Part of a small language model's weights: width 640, tied embeddings.
MLP neurons of a small language model. Each row is named by its layer, matrix (up: input weights) and neuron, and shows model dimensions 368-495. Each number is 128 + 32 x the weight over its row's rms, rounded and kept within 0 to 255. Numbers have three digits each.
After each neuron's rows, "fires on" lists the tokens most often at its 100 highest values on Wikipedia text that the model never trained on.

L3.up1194:066126080125181157125176060124141072161143151100116086123129071143122147088123099155048124103158112076161126162123122072126110120168147102146155131165140065156112141155078107144132100092166159144156100146129114131144136116158139113178130103143140126054137149149057113121082104120031193090127110141164082164206145148145139174099098129105107118127047129201124123122095111139146113166097
fires on: ",", " |", ";", "born", "|"

L3.up245:133110130148147146115117098139127094143139144112146109144091104135137118127095140101094047137117143126101128111186107102153116109113136178117155164108119106124108139121129136146181078088085158131094175164167188085183150166092128180100137140132132158084120146152100097085163130056097114143100195133096085113130117018114143144123126117152198091074166089175133098056126097149127191113097
fires on: " and", ",", "–", "och", "g"

L3.up2459:080106150107107179198111130134136124126172104133075105113113135126121101188112071146117090140169187053128093187116174174108135138054224153169123110109112122073142138150123118062164094093179131129123110113171183032082122149160131163100185151163089092137149126161160081143101120160121061092134106146125091142106147080114137139159133095130154107173097086120118106109130108050125171116171
fires on: "=", " ="

L3.up982:175103162100160108083154110112114108120092155153081140177125099163146140112163132135111138066125142104147156135142076118139142055158167110167123133139148127119135163099184110157163087114044153095125129130131131125169096117116161108192140118157079189026117125142105100125134117090077160141094132160160113133153150130088169129103111162135155151119102127086127067110102129122127107137078
fires on: " in", " and", " on", ",", " north"

L3.up2091:107113151177073159138098144117126134106166147115131049156147131084090138171133068192082119174091168104154113110077141153056086117143114143170171137125147131085211092144156149149144177088115195118170082141099139160099110112154188140126147104131126165086126130172162159099135123127152120092097148076135072090151144130139124159127146148102153114093131136155128121068133121094135071088196
fires on: "=", ")", " of", "\"", " =", " and"

L3.up453:117129107112140132104060126081121109111160198145152129149159142120115172169146119134182126132156139116102116070157175090106107143132176169190169115164125138122132142151111138164228078113097144109119121078090096118140098098124098138122100115124164154142158101204127129202102092115076104082097059117159097122080122157169172130108164158126190145203105156095130116098055073137167044150177
fires on: ".", "n", "L", " French", "in", "ler"

L3.up1065:130144103134169116108139117126141128108125155146048097220183134034113150104110043104104151119149090088130082156102148135094120094145099159116052073116071131109135090177182114158158153123148069105168101118094094143144067184103091131126128148151125153104243116175180122155164113134114141093131052113114117122115135141113085091132135225106095088170130101111186124093099116117167112166106
fires on: "-", "s"

L3.up1277:136078134104134082157132119112117116110121119174141164114136081107130071171099099127143148145105163133093122071127159126046107097093110130141106108117110125136117064108144150153108182150136143124164099119080149177148132129097112074093096085142163140100112096148087169142156098115151104099175151157170074153136163090150105111176123199092136116146112038065113131106129116118110105088135
fires on: " of", "/", " =", "-"

L3.up447:123163094145139058099137152160121120129085160119141084140124115136155084123058094130105082161104136133146123120187152124102113157187180196120161155069176090124109123103190137095128142135140113098159073116065069076129105114139082144134154141175157137150177119113182135163114077149100095139092095148088144123094128095157125091130116181154157144139129107138134098076136091158141083115157
fires on: "-", "an", "i", "m", " Motorsports"

L3.up1600:136108111105099123185099104139127162128099107093142112107167144091152068168075134151101153145091132144068089138155161130149156048115141156103162070123119065122143078154216116091111122092176129122128093143112170097100164139173137097157140113127150112163166064136082094153107118190120146031165145116160120064114135090102139116107171158181143118116186063106145152142078106125132090114046
fires on: ".", "'", " his"

L3.up1894:105117176115144115184090172094110175115176145118133126082164075113096089143184130106147166132088112173112138109131099094104124096161113109145128117131141165103155170107132165153117132102120134187111140077170155091181113147132173164156125121102111141095175092169078103134124067127158107107123138111106147116115086106115179125128128173136124150114086106099127164113061118108104147142177
fires on: ";", ".", " |", " 1"

L3.up78:123148123121103178174104200136127158101142127125122181163145126065163142133194164104092096152079153102146102153167083159118112156136146076120139089033143075138161132130185159130168136097107156127169171108118101092110148146112164117138142183135116126105128089158105146124076083097137116106198062166103127175129168161078152091139168124072135142123121111141128083107125060101114116092115
fires on: "\n\n", "ly", " also", "ally", " the"

L3.up568:085143146138158127134143106115105126175096161131082148099136104126163133101099123151078113161129165126077063114133142148139107096103104117098183108101123119102096162160091117141171105100093134131108138191130144163163129102127140166166125079122109184086144119153070112177163137152109121103061099167119158113101108143075147160139142105131145104116165117155143074151154149170152115147105
fires on: "\n", " |", " of", " to", "t", " and"

L3.up1048:147094103144115095138070187139141132137121149168144123145133149074125117128087118160102090153138116119152082089144161123135124160084116203137193134127136111137077146173109094123136169060121182157139129136132146108071117133096118110129153077145136153082187091123120128206130079113114137123109131134132140104156123102110098131115063092169126116095085122025117100121153082084154094143158
fires on: "=", "\n\n", "\n"

L3.up53:185171119153116076141168169097145117180074148164134153109173089118105163123153133132107191138141045129169090119125123112170107079119126112094079106101171120172103151127106112092091121071117128167147111150142086145141123186105143089146142132168097139130146106097075108164121109077076160101138138100098094120145091071113170113147158185175157086137121107089171149140127124161136146145117
fires on: " an", " a", " the", "-", " but", " no"

L3.up508:154119148138161107162147130146104097186195188137136120130096133131160157122132173123127112170116150073147099143147105140090118123096145169161161123087113132164097149061137180135105061085113110117159069132145169110109111172109137169117223107186093119141098131063107161169124113128080157102111143149054091125205080130080131159163102171109165109119152132054108089092122104132157088163136
fires on: " and", ";", ","

L3.up217:095124128143135108134141113169179114101117155134191127174146089189094113101125134139092093114149077112120068113128163138186078079089140089160170132108177146128178161121160089178130169128118153140104132108184120119107082104055102176143133160150127164134137123123109148123153105103135107064145149154157127122139197158132185059163106120169142105111123106085136108109118127185110131145142
fires on: "|", ".", "\n", "="

L3.up1731:104136078146169112134138088109104100083097086141098087117138092144155097172141116084105113154095120161101138129134139116118143157119060097101156048087127162131108164183190090182119186159152112074174084092143177125074132125148144155156142122193140120095113142172134072159150125124148120121145119075121168128167151093160124058145120163092126163150152149136175092099104154056181110061142
fires on: "-", " name", "s", " designated"

L3.up341:186158130130139109114095099106094124095154147155118078185138089165134080174128131109081155145136147189139158133143122126111133108144152176117173193144074157109114136072156142109090179142130117089092093054136136166131095161101130105118144145139158106120142173122089067124153142165124164078146147138148126127127118058142094146123140151112100213167130113174095115128115077168102113144163
fires on: ",", "i", ":", "vi", "eni", "si"

L3.up1564:129141136182123169151097099156137146145129100146128121132117051137159191118076132120104164104098184095156074119159111108126162149133171117089158080159140120142139190103157121141151083081134141110113129146177151074119089181074131150175160108141138146086133096101070113159153079146106104078122122132143166158074126104176124176104126234148146147156100114093123173124070134153145119112132
fires on: "=", " |", "|", "\n", " Team"

L3.up690:132079143107131167112125158114156137132121140121150132151146104117134126108138155123180139068119183159123092117135078100139156145092093117104138114080128096119075139119102154154175088063102203127086112076128147093127109135111189187100167111167119149109102111160132102111155146133082098112114147134077176126131086157143122148101137106100096091098106105104141111052056136119116089124142
fires on: ",", " are", " match"

L3.up219:121109121116128143137111093139102143127115122136135154086128097166158107143117148143147131155151186127076117072101091145090098077097141164140163108126015100173120145107103100141124145120169130150109090105134174116149069130106116135149116119113081190060106104156131132103169116134151117088135148131127099073092051116133093229118063173157090146108091088077106140166123119101112089107176
fires on: ":", " =", " in", " that", " of"

L3.up958:114158152108117081164125128143155072093076133141163087164115078127077089148139123146152115119116120109139123090149158106152114130079179180169102100173174133109164168109155126107166098139152118118118129080185112129123083094021135082097204170174160174143187109078148102079150126140128136056224144126168137102151119149138113079143109123162101203119075113120113140134134119132134097168146
fires on: " of", "=", " for", "Rep", "|"

L3.up2382:088124117059113184170158121167071069084083072099136148146156103136145167157051092215054189100152144102111114150200127095103128144119174171174125108119104069171139122178116128167114150119091177142155147052109156177131092110134089151118129114146162115087137094052155121152132132117121140076120166145137140187103152108156081125139138081162176100146181116144126110157134116151121185106177
fires on: " has", " had", " also"

L3.up165:136150073148089153121194172115087126126119170174148111127116090109172119160120139108107164095100091126131129084125099123155122144092140099101161123079160117088122103183177149101111174102125070100073082108086165131154115132145119035151071141143140209089135141079056084143174129199109080101115126126165106132142058165139150104089122131122133117159145152127149138101108105158169180114091
fires on: "-", " in", "–", ",", "mo"

L3.up238:173172114124134122044106180112185130128087163093049154092188088098136125175063144212069120093108132132099166105148198116110152104129102064089143109116103197176142131090161122128161156149054128162138097166126128134141093104084155159167104139189167141129122100115137104101078092132156173134104111072123131069113140111134105128090125100155157092180101141139157121064116120154113146056130
fires on: " and", "-", "k", ")", "/", " to"

L3.up915:106091101115126136152160155077127164105129117137193145159096117137069159147207146141111107102119146167125074107114053075091109072124129169147141127046152076131085121131102144079208157146106150153164136139141168068131167123106108079163154056181141115129122096095068103163089128114121117122132107124119123078110105114140095130132149151124187147162115135123140128083148130160126118116104
fires on: " the", "s", "ah", "a"

L3.up2419:095065105112114130189119116183121116106176110058102138122158101077132148154134117088136067147079174133134074107195120136131137125101153201159134066126108079081162121166147048146150116135134147124167119182161185086108112134150115093085182173147130107125146096131101187164119125107098105099194122136126122119116140122140101120137100208115107202171122112085151124141114123115138096105096
fires on: ",", " century", "s", "."

L3.up2266:121124154119119142109141085170145119129132119121128097173161112123123143117110159127162070112154199127163130098149138166112148116111076159115123115095080134146200122141118143110171119091178183107126134084093152128139092114138126150115106179170116139110124095092101111096128129118112119056124123157076092103152145152107111104134182150116095132178152093137094111110109099149166117139095
fires on: " that", ",", " of", " al", " on"

L3.up2497:137105109133138101130090129114132132137076169079133104142120095181152084096144090132147083093133098115112112156153166119149143099178148126160136155110138104123092133141122160188135117113162112126128079117128141169093111079097111100121167117177140127115121164111142091161111134083087098107143106155195139174189135151088129095123119127119135122155097130176158152112121104100136094101136
fires on: " of", " on", "|", "\n", " Pro", " Free"

L3.up1411:117080119141105156104148130122172170072182112137169140128116079126170165102137147124123135114101160115068082179086147093135133138040098166167152084106096133163084167152164112129183154106171127101150123121128125133145150168099106108156129120142136104152160088114131128183147131123154085100145138153117152129094158168166147151072117115161151126153116112088177147073081146065152163117149
fires on: "s", " also", " only"

L3.up1249:151189163144108115176146131163121084156087106098144092087128118050166147132147109100097071115129094150113079088116122143071086126136129115130160134126146102164119082171093149092125130102097131160152137150172135138123092126089199106131153099149133132116133111088134141146195121063135109108124133167103141129194088114099156124082101203119190113122178077102074173129107121101152106122059
fires on: " and", ";", " Ref", ",", ".", "\n"

L3.up708:130116110069135159149097137137123167070127133124107108149112119147133086118143070167108154094106167150137196107173163167077132063131146171169155061123121167125151122071174088164169132148099099094115130159097123143157113122117132112153071106148157168065135098123155132140082117113118097112102074130173122150067238164127099152092112105107167131186153105109137077158111088099125073073136
fires on: "-", " of", "r", "n", ".", "k"

L3.up1108:091132152089165133158145154161098095150137104131136135115161108129142128069152116140116159082104098122097130063173090113138052096116158127137116135146081140171178123153118114137102120125091114136209163154160113094141130129128166129158127140138127160136132090074046155112167123134143129112160099087162122143152113058140149108120169165120156115162060075107121134128123137157090156091091
fires on: "  ", " a", " the", " |", " A", ":"

L3.up2201:152162113130155118155153137086052051117047157117121059135094082111083111113136093135096145136119161096183116202154092143067121114127135130150141128160137091123081079127131048184125095046096186148103093158099136130141141099073135157128163098171079125118109156107094080106149109080036119064148140144129092139125069065086215157105154134111160115102097134136119095111064126127163085089159
fires on: " and", "–", " |", ","

L3.up348:173164108104105079104090078142132083104169150111146112125146097141142142145130109216072162143129117134109111153090175146103120115094167161139146122119098066138106096101148152133140158139199155157155123084117105121143070185099156184149103124124118146017114143109121067159137133116124172053175141185152143123086139089132178181141111098174120192144144122127105198159097144117125123152120
fires on: " of", "|", " |", ":", " in", ","

L3.up814:103150106171160140145088083171127125147162064126094101126117051168069135106150176184137104167172145149114114173147112109133129147122145120142184082103092145061155117169119148096169105122167147119131158194136193096147136150115147108220150137120142127142116074132138093118146128130112129081113183090059170144067126091114133174038182107144095179107115099166124165124133144149076155116141
fires on: "-", ":", ")", ","

L3.up383:125161160115181111142075171087066183127087105147125140158119096088160146080192121093108096152117163181122093082181090152136105100101153152129127179128107069094110175169112081152113088047107098139084142077165073100088158130144134155169081089102090169147175116119113112120111103104101084076042126059152155121116066081116145150089171099130186156155174094137106101107099073196136103136137
fires on: " |", " the", "-", " W", ";", "t"

L3.up1803:079163154112118184091105140141078167151155114129093128151169088102163102112173104144072114123118084124116155130185149099110116132157123124142149132076134117090052079082210090122158108106126065095150125095164122104137127130161193100145121150101155142114165103149155102113120130129124082154148123076134137147134084122132161119097135105096153185132117106061220130159148133198139157195198
fires on: "d", "t", "n", "g", "ed", "x"

L3.up474:117057080160155133135118106207111056098102094107184141171141083121180103114108139148135121082201159150078046179096167084045058115138121149139143075086115170164118106106157127136137097128134125130223171150177130127144093077166106093190204086137096127120134084064147169158092145182048134141115105109143162154109140173143105088089161157153184116162173100091159163151119153082121206142129
fires on: " IV", "s", " pen", " III", " will"

L3.up231:172129073146168193133127067140117164134177149098126154147143102141149136149110098135144153138102114168117086141137090105139081125095185140077154034087046116124149106186158170185140154161144146158181092141162116128113179136072118122133165119128124152136087079138102096122150105162092120060073106140090156125152133124062110189128172151118124152182100131119185114160162126082181164164133
fires on: " that", " which", " also", ","

L3.up2551:133122117142110108123160129120113190177130101127176076067205137065099130173147098171132151157075121143046056103139111126100137078082128105161141138075126119117154141171139152153097083086160113145158136136134119097088101152169112126154141162146125105128178096111120152089160116123125162102160093162135119055129172150107156131102172177173144154081160102055134143132080093116107093096134
fires on: ".", " under"

L3.up81:164137107160129143061130140082167140139142143179146121103105096106120121162119148140098130161100214148043179122091107079123126128080114157146152108135112161050170111130181138093186109179167157137169119154098135188149157111122122092179139112140184120193136049141152132125148117158128112127168135122159117068152129082122074153125171149153090129119131139116104140075187096131120100068146
fires on: ".", "-", "'", ")", "–"

L3.up75:108162115148113172122146104101150123100112147110123118132137114169146135134082150114131133110077105152076129183089128099207122116103096114180147078057088142134144081080108149160098073180142154110124129113134185102140102150155167116100125099158069130102119114121108156155130086148139138104151090152106155140110127105105136128114159154091166155162114111134106151147059156106099170078163
fires on: "/", "-", "\n\n", " a", " Best", " most"

L3.up318:082160121137121142120093087095107107129122131120100120159115121132144153112117092111100115161145187153190120099124095170093097095092153131110175086102051171105190131113146157121153135095099128083142141130164094145105119165078124150116138185130101152075110166143099142107162131121079139097059149139089141134113067181061126124077206156117124086142141128108111153075143112126144147085161
fires on: ",", "\""

L3.up1707:137135108152164160094132140111088100106093174125123120131143117175183070122100118142056151135179084098105124185149130099157138165118169157187138139088091136137073082085176140184114107110099144131151164179160141124172158133106128106147123183148112161113118100124180085127159131180114103097091165057111187143067120113075128147072133108077165130101207130093169065146121096104139113088172
fires on: "r", "d", "nt", "st", "dy", "g"

L3.up1280:135143113118137168167158109167166138078140074198179110158095100176146142125158101141061129149150132136164098114136099107099121122132110171179147155118126126160171115140106128159150075106152157100124129121072127126088126134096158211119147177156091138099178041134092136192197090103119083113139171198131118147029138164148088125162151149144123107114145096127132171095092122116111126061186
fires on: " with", " for", " |", " has", " took", " Team"

L3.up2416:131122116104165058136106176159197105139090136104123100177199096177142140177079120111132141165154128096076141125147119100152155155055146187096153096129142180168117144150155156111137144070189127151090111124151113061153154142145129151185156045130128183087161117107097121134144108137138079104148109121156164125161100116130174110131063160119099184134150071150122124105043114148187102117111
fires on: "  ", "=", "-", "|"

L3.up159:168064166112082128141068143164118131144132135120156110187123091145109133093148123143125110112154209100115092143152135119090106116159118163114162123086085095050147128153094132097130139115137153115107092106116126138106093224041149116175137153167109148083130131139139131114166113146137187110083137195164152088146098122152130153089139087162142078111122150068131108097122115138166110132080
fires on: ",", ";", "\n "

L3.up2024:096114127136125100115129075109116146114084194127131104129095114137114113095189103181137093134212165074086120159154159142153148102132125178169195156131156058163138145139123073137167107137148167186140123112180192167072063096070128150118149108169097166051137138071117126151141141155096095104170126151129143049112101091147069135131108112178116043077183095090129147166099090114202124066199
fires on: "=", "s", " of", "r", " =", "\n\n"

L3.up328:094180109157106152166146143111170073132110099149135096128148127048119148153127140163111118107123109102132083163190039114169143137147119094097176155084159083104131122097135194132116104088105192138108164124119112179155116171123151127113100101188049156108150092076106104112051154096134237134138113146075097139190073135105108091129123076129105136118136099135156095091144069143116180173092
fires on: "ly", " very", "ally", "y", " too", " and"

L3.up926:138174096133114131129131093190153129172083108173057111091110095146107144134191126174100135144176150088110175121123135085137125128167117112104124143065111106126158190075137174120174103104149084082109129157089192117138101177133179106184078080089156170041130149172094075050137173095107151091045185168164101185178075127149115173089111150115085195106105166166112132081098112155090143143170
fires on: ",", " the", " and", " New", " in", " or"

L3.up444:078116132128123168125189114114153162169166045129117115114167082033155073111127060168124130094124103095158038151125131131110141122110107101122144148074162142119055140158163171184109125140120138139115144126050108159097058139174174154170138185122075164094155088142154123105100141120173170096190102117125174155136121130142148162142077121148149218114118118041167110093130126064154100143082
fires on: "s", " of", " |"

L3.up1046:087158147112121140134164123049161113144153139117080126121100101115124088156102139138108159176102099083142161102176114121112122132139118141169162121130123111060123138145132152080139106048138136106144133119089137095135133186178141117135126160110148136143148112174154112101102114121147163139146075091172077100164138118131121186073106133112151172156088122101149144093138101146156058184203
fires on: "s", "ed", "n", "or", "c"

L3.up201:102153167118109125161143124155135154062097101136124123104143110159116195117062156108059102100114129171101177128203120073072159131106124142132177099118099132081178152160149149099143098083061117139079126177161145103154138142086190135128145195144102155114136134169136120109169168125068105137120120114151115083137113117121121098106080144167112112119172120163098146123154138124108175075096
fires on: "f", " and", "ulu", "10", "fl", ","

L3.up1380:095065141125143129145159154184094145099085097141109080154138109090174151150141097165129125089159093151140089167132163141130115082157125129062102147113130189074067061115154129194120154167103130143157066140118131161144103129179153105172119109147151146131153116110064092117128111109124155080112156109087107154111162120134072142119055198156159159136084166134173139129149143115163122114137
fires on: " of", " in", " on", " |", " film"

L3.up1431:137150088112127158115107122095128121103180129127134091145137094130084115146138140128095093144108190125150158106100142120093105126124164135154135132142102107140157114074136145121092109108174177131090111086084135145132042141146143090142159148133151163101108102159119171106140114193147112062160129164174136114102167154140125162079126135130092117141145118130141067099099118142130084131094
fires on: ",", " that", " as", ":"

L3.up314:151117078156181112107121095086098103139132140137091170188147114064166142088169149163083092122121100131173102110209130122104071142083079141146123139142107112132128101156158176170153074088172135154077100137127146087152129186126150104174127163107091093102133120126075131132103123097102130105092135123065142158135145147099182117102117148132146205115120166193147128188147094180120143209109
fires on: " |", ";", "{", " he", "ul", "["

L3.up2312:118108087050077132188139090176105167084175158117136145152174089140122077100127152076027119156139126133092100099168104143141077104135119151170158090144096095148160161184123122106130177101090114150173104120166125120118149114131191130195124158123171128038130113150102135102082086197140107095123122177140095094105128171101112230083138133142124159147103065067144082165142115077136139091178
fires on: "=", ":", " as", " his", " of", " include"

L3.up1294:145105115149149175129098147145167147107130087107127114073152105075098167151170119182121124104081144145078127129159124117163132138086115166128200134132124137096194120161141175169107102137123178145157137171115123090140129159099157087197153092135102183143155068138092187102112138139136091077085155125179127127107082091080146123125144145153121156114152171110163122100094080103142122119124
fires on: ")", "'", " However", " There"

L3.up1421:163121123140145114139140099198113171152152174142107152135145107182172146119146143135124100091078151116161113079159140117100094083121086110094178145144096132130148192163185132134141104065115106144134131103148166125173107163080179144160131120161110159123145104131075122094061115190139077125138116091139135070091140104115132132094174196134182132110150133171104172105162108149131164085151
fires on: ":", " and", " the", " &", " a"

L3.up923:158135116157130127124124111155135138110124095111119167134156105178162119118148141159025127145131062093105134127127132144179070109103145189114168148146085101137097160164134174087102092093139140144093102082130139126152112136129163119169093136179089148070096087086093129153127121174095125047166080088181110107075145116095159101035127166158184137146174129100103163114120107149152128083094
fires on: " was", " the", ",", " in", " of", " as"

L3.up2209:155063103150101083152172103074152141180130129143076031085182160106180103171128132209089102107066165094103109090103131075134080128127125088133178202148148161123144198114207149143118109097145128164103110135116118108140130127139164122185130081152148121162129067102155105105112137129130152116144166102111108076154114114086104207066131145142129177070143112113144077155081090092117103155129
fires on: " and", "'", " or", ",", "\""

L3.up2177:195217104105073151125153129137067102117174133115172072134114100121123138158115134188125178131175167128171066180132176089073087138172110112185172109122175168160085117103121151141132061108122146134167089167149105136142097147134148139177109136164118133092100106130077080114116120106089145055095083119125099116130107152057166160135107128120158148143148116086146187135067096142144105124125
fires on: " and", " the", " other", " |"

L3.up1893:122045112116121114118109098132120190164080122119096133132128101110131122095122119118145081162143098142109111068137189130114122164093149156164136134114078119154164094131122173119106172081088156122119113119101147154079127153122099120117160182142140146097104074128140174142128110150112117093139165121157099140138091129141120137129117084142115125149094140091115125135080142093211119088162
fires on: "\"", " |", "\n", " in"

L3.up1352:131131149142142187208100160087135090095139117159081113200106092093119149094148130168101125066117134113090128108121114105113055107144170203060187114132118142110120120103131092184121121089135144126082108097112238049133014106101178161102131073136133141093139120093073113131086166126148059052073133147139151128179113121148127166145108128092175141123114146120173097091132125116102079197154
fires on: " that", " and", " of", ",", "at", "s"

L3.up2552:134107095126170112157145138135079082115119163136145153141136100100173103158115059133142134102117150129084123109154126096123099098032113082137140127105144087122100121140156079178142123104161199160152076135088172136162041153138093130135119139162116175109161106145158142092163106124107110116117133143144106158121155112103109165105141180122125198181098150079149114163131126120104201103117
fires on: " on", "|", ",", ":", " September", " in"

L3.up510:123075053125105129155170117123107178080181142147107131112081119092115108134139151072142118105123140098166061178108181129132106153072098155161160081088155088087157132169125073160168200086108115103127162127100192143126145141148142142148189099110131136142132092134138148176097110110104092074139146122168090112092152106133127136104105160118141110108068146126193162095179114072159131118185
fires on: ")", " that", "=", " =", ":"

L3.up582:170153136129160098200156138192154120206156118159092107148141098108182112102129129074115098053182132142117130172146108116156106075140139156130123106155105146153161183133098140156118069071124090111101098148131152124146105168111197085173175139129174190096121095094152139106095117085095134119114170151162115095135073110120133188161078153116076124143165096090072058136148113120127078143103
fires on: " and", " he", ",", " He"

L3.up1098:117092075167157125115191169120134205137129135170117106083116106103109141130117115173145116112116107075118117097099141081107099090126156129112193141140194152116156205146154074160120061085135143193126090164135106090147148096136191101137100101125138122117107093066118102157094124114187169082113170157184096111222150125139098172062121108117127154078119097127119083165077123156119090139098
fires on: " and", "\"", "/", " but", "ic"

L3.up305:130154084102093124133137156128090101085130155101156098173186101112143075178109114103147182159141135165151170087158071152081105151100148155169127113070111075176116097086200115145129151150101091141167159125097176113134120147108130077168118145147128115082096156110100100122174156158118111053233127138132121120111157062082121110098162098094139201142107106102100108127070140143142101114140
fires on: "-", "t", "d", ",", "g", "c"

L3.up2013:080097160143083143132113141174103155090054132169115125069134112170146110172114062091070162100147114147093074104154087085133085144098109127148107109100130142204075192133140129096065133120151056144141118113197110091102155137162125182159187147122140135133203148082105074159144113143118076121113082068171132147092153097101196105109120191165179125146137126078117154107140120117194165091141
fires on: "=", " the", " a", "nt", " found"

L3.up633:149159092130154152089104150139161113131188145167154073109184088121116155103188146151112085089126217151150104198153143094119146128110148165117105129113171111096106164158159095101162087118116119123138118138160068098092117135068133095178109092162091121140146115166163118129134142197064077148089085066153164120102081089130102103172188130132149117155165128109115126127094126125116134112144
fires on: "-", " =", ";", " and", "}", ","

L3.up1973:192124118135136185186105086166127131138099165139110070129155126153069164080112112171068103161140123158143116147141119184099112107115125122107163112093131080117157106074159166125188187099159187108146135085113125174114113141055182163131058134132114138073114104122151132147162139110090159036087115087163175095107076117047166062092158135186148145133093144081113143093127138147095138084174
fires on: ",", " ("

L3.up876:144125075144095164152141109092072115078111130106147095140060124118192126089161138139169111077105097166123123123133090083116083146110112150123153004097047109095176121065127083152108124151136120133167103143165126063174193116129151080086186110207122120102122120142130157136116134169154129105155132165089080071136097188066179194061128124139147150132121187127152133068098129090146152115129
fires on: ",", "'", "\"", " |", " that"

L3.up440:096137100116126136163123145197149089092133137183135140154108121158140174068142091197085092112160083156111111179140194114084097077136141199121170078058123059152130133124195150112123144131091153123114072134210118095078136118105132095130148114137102142178137085105117127182083152122098083126123167144157161064109183120167113104097173126175148123067125139115213156098089127148120135109185
fires on: "'", "s"

L3.up954:135081077178138106152152059102145116173155140157103077123170129108208164143051097162092142090140149128165118137141117123157139137132120108119108127134137127090156162181166168140055138143149124147168097138185056080156149109079114084126188119146134127127143106126152089159113168079095097143177121114060045172211186122142100151145147186105066168120140110088123063151132130141201111102091
fires on: " which", " that", " and", ","

L3.up725:139122135158187066134164106140057141102142127132089131120151099173146117193189133200136117173204174142125093128113162103103084110170096151140142122098177157159087134150124121189113058210101095112125112125109136165086119095099165098146148065169145168078123115164048117119099097092087158106106182139113103124126097103118143113159086128176104152163147148142111180154105116108121155172204
fires on: " new", " the", " original", ",", " popular", " other"

L3.up1784:111139105178102141135146123127099148106149147126113076163098109141149118114155188139129162087109129118138104150115083089121059146102160084156186133068122049136085116130103146149150125105132105164157105109138118060088081170159143076186111128189102144109148149142065127177117142109127166073157114097144075152166146114109138140095160104106189154173128109110150130092088102143125185131094
fires on: ":", ",", " the", " |", " ("

L3.up2385:133096146155105146126131101130164101162135132140080066183130084122162146148090146153105090060095160078132151138139116124129126110136126152099138095109137102127124186118143147149093080106112137123123118138132124125132128152073145125191178159207108139121127099096099145099180095143161106108139127136088063098161145140158157151077137224136115171089165147131124124101178115129152114165106
fires on: ",", " and"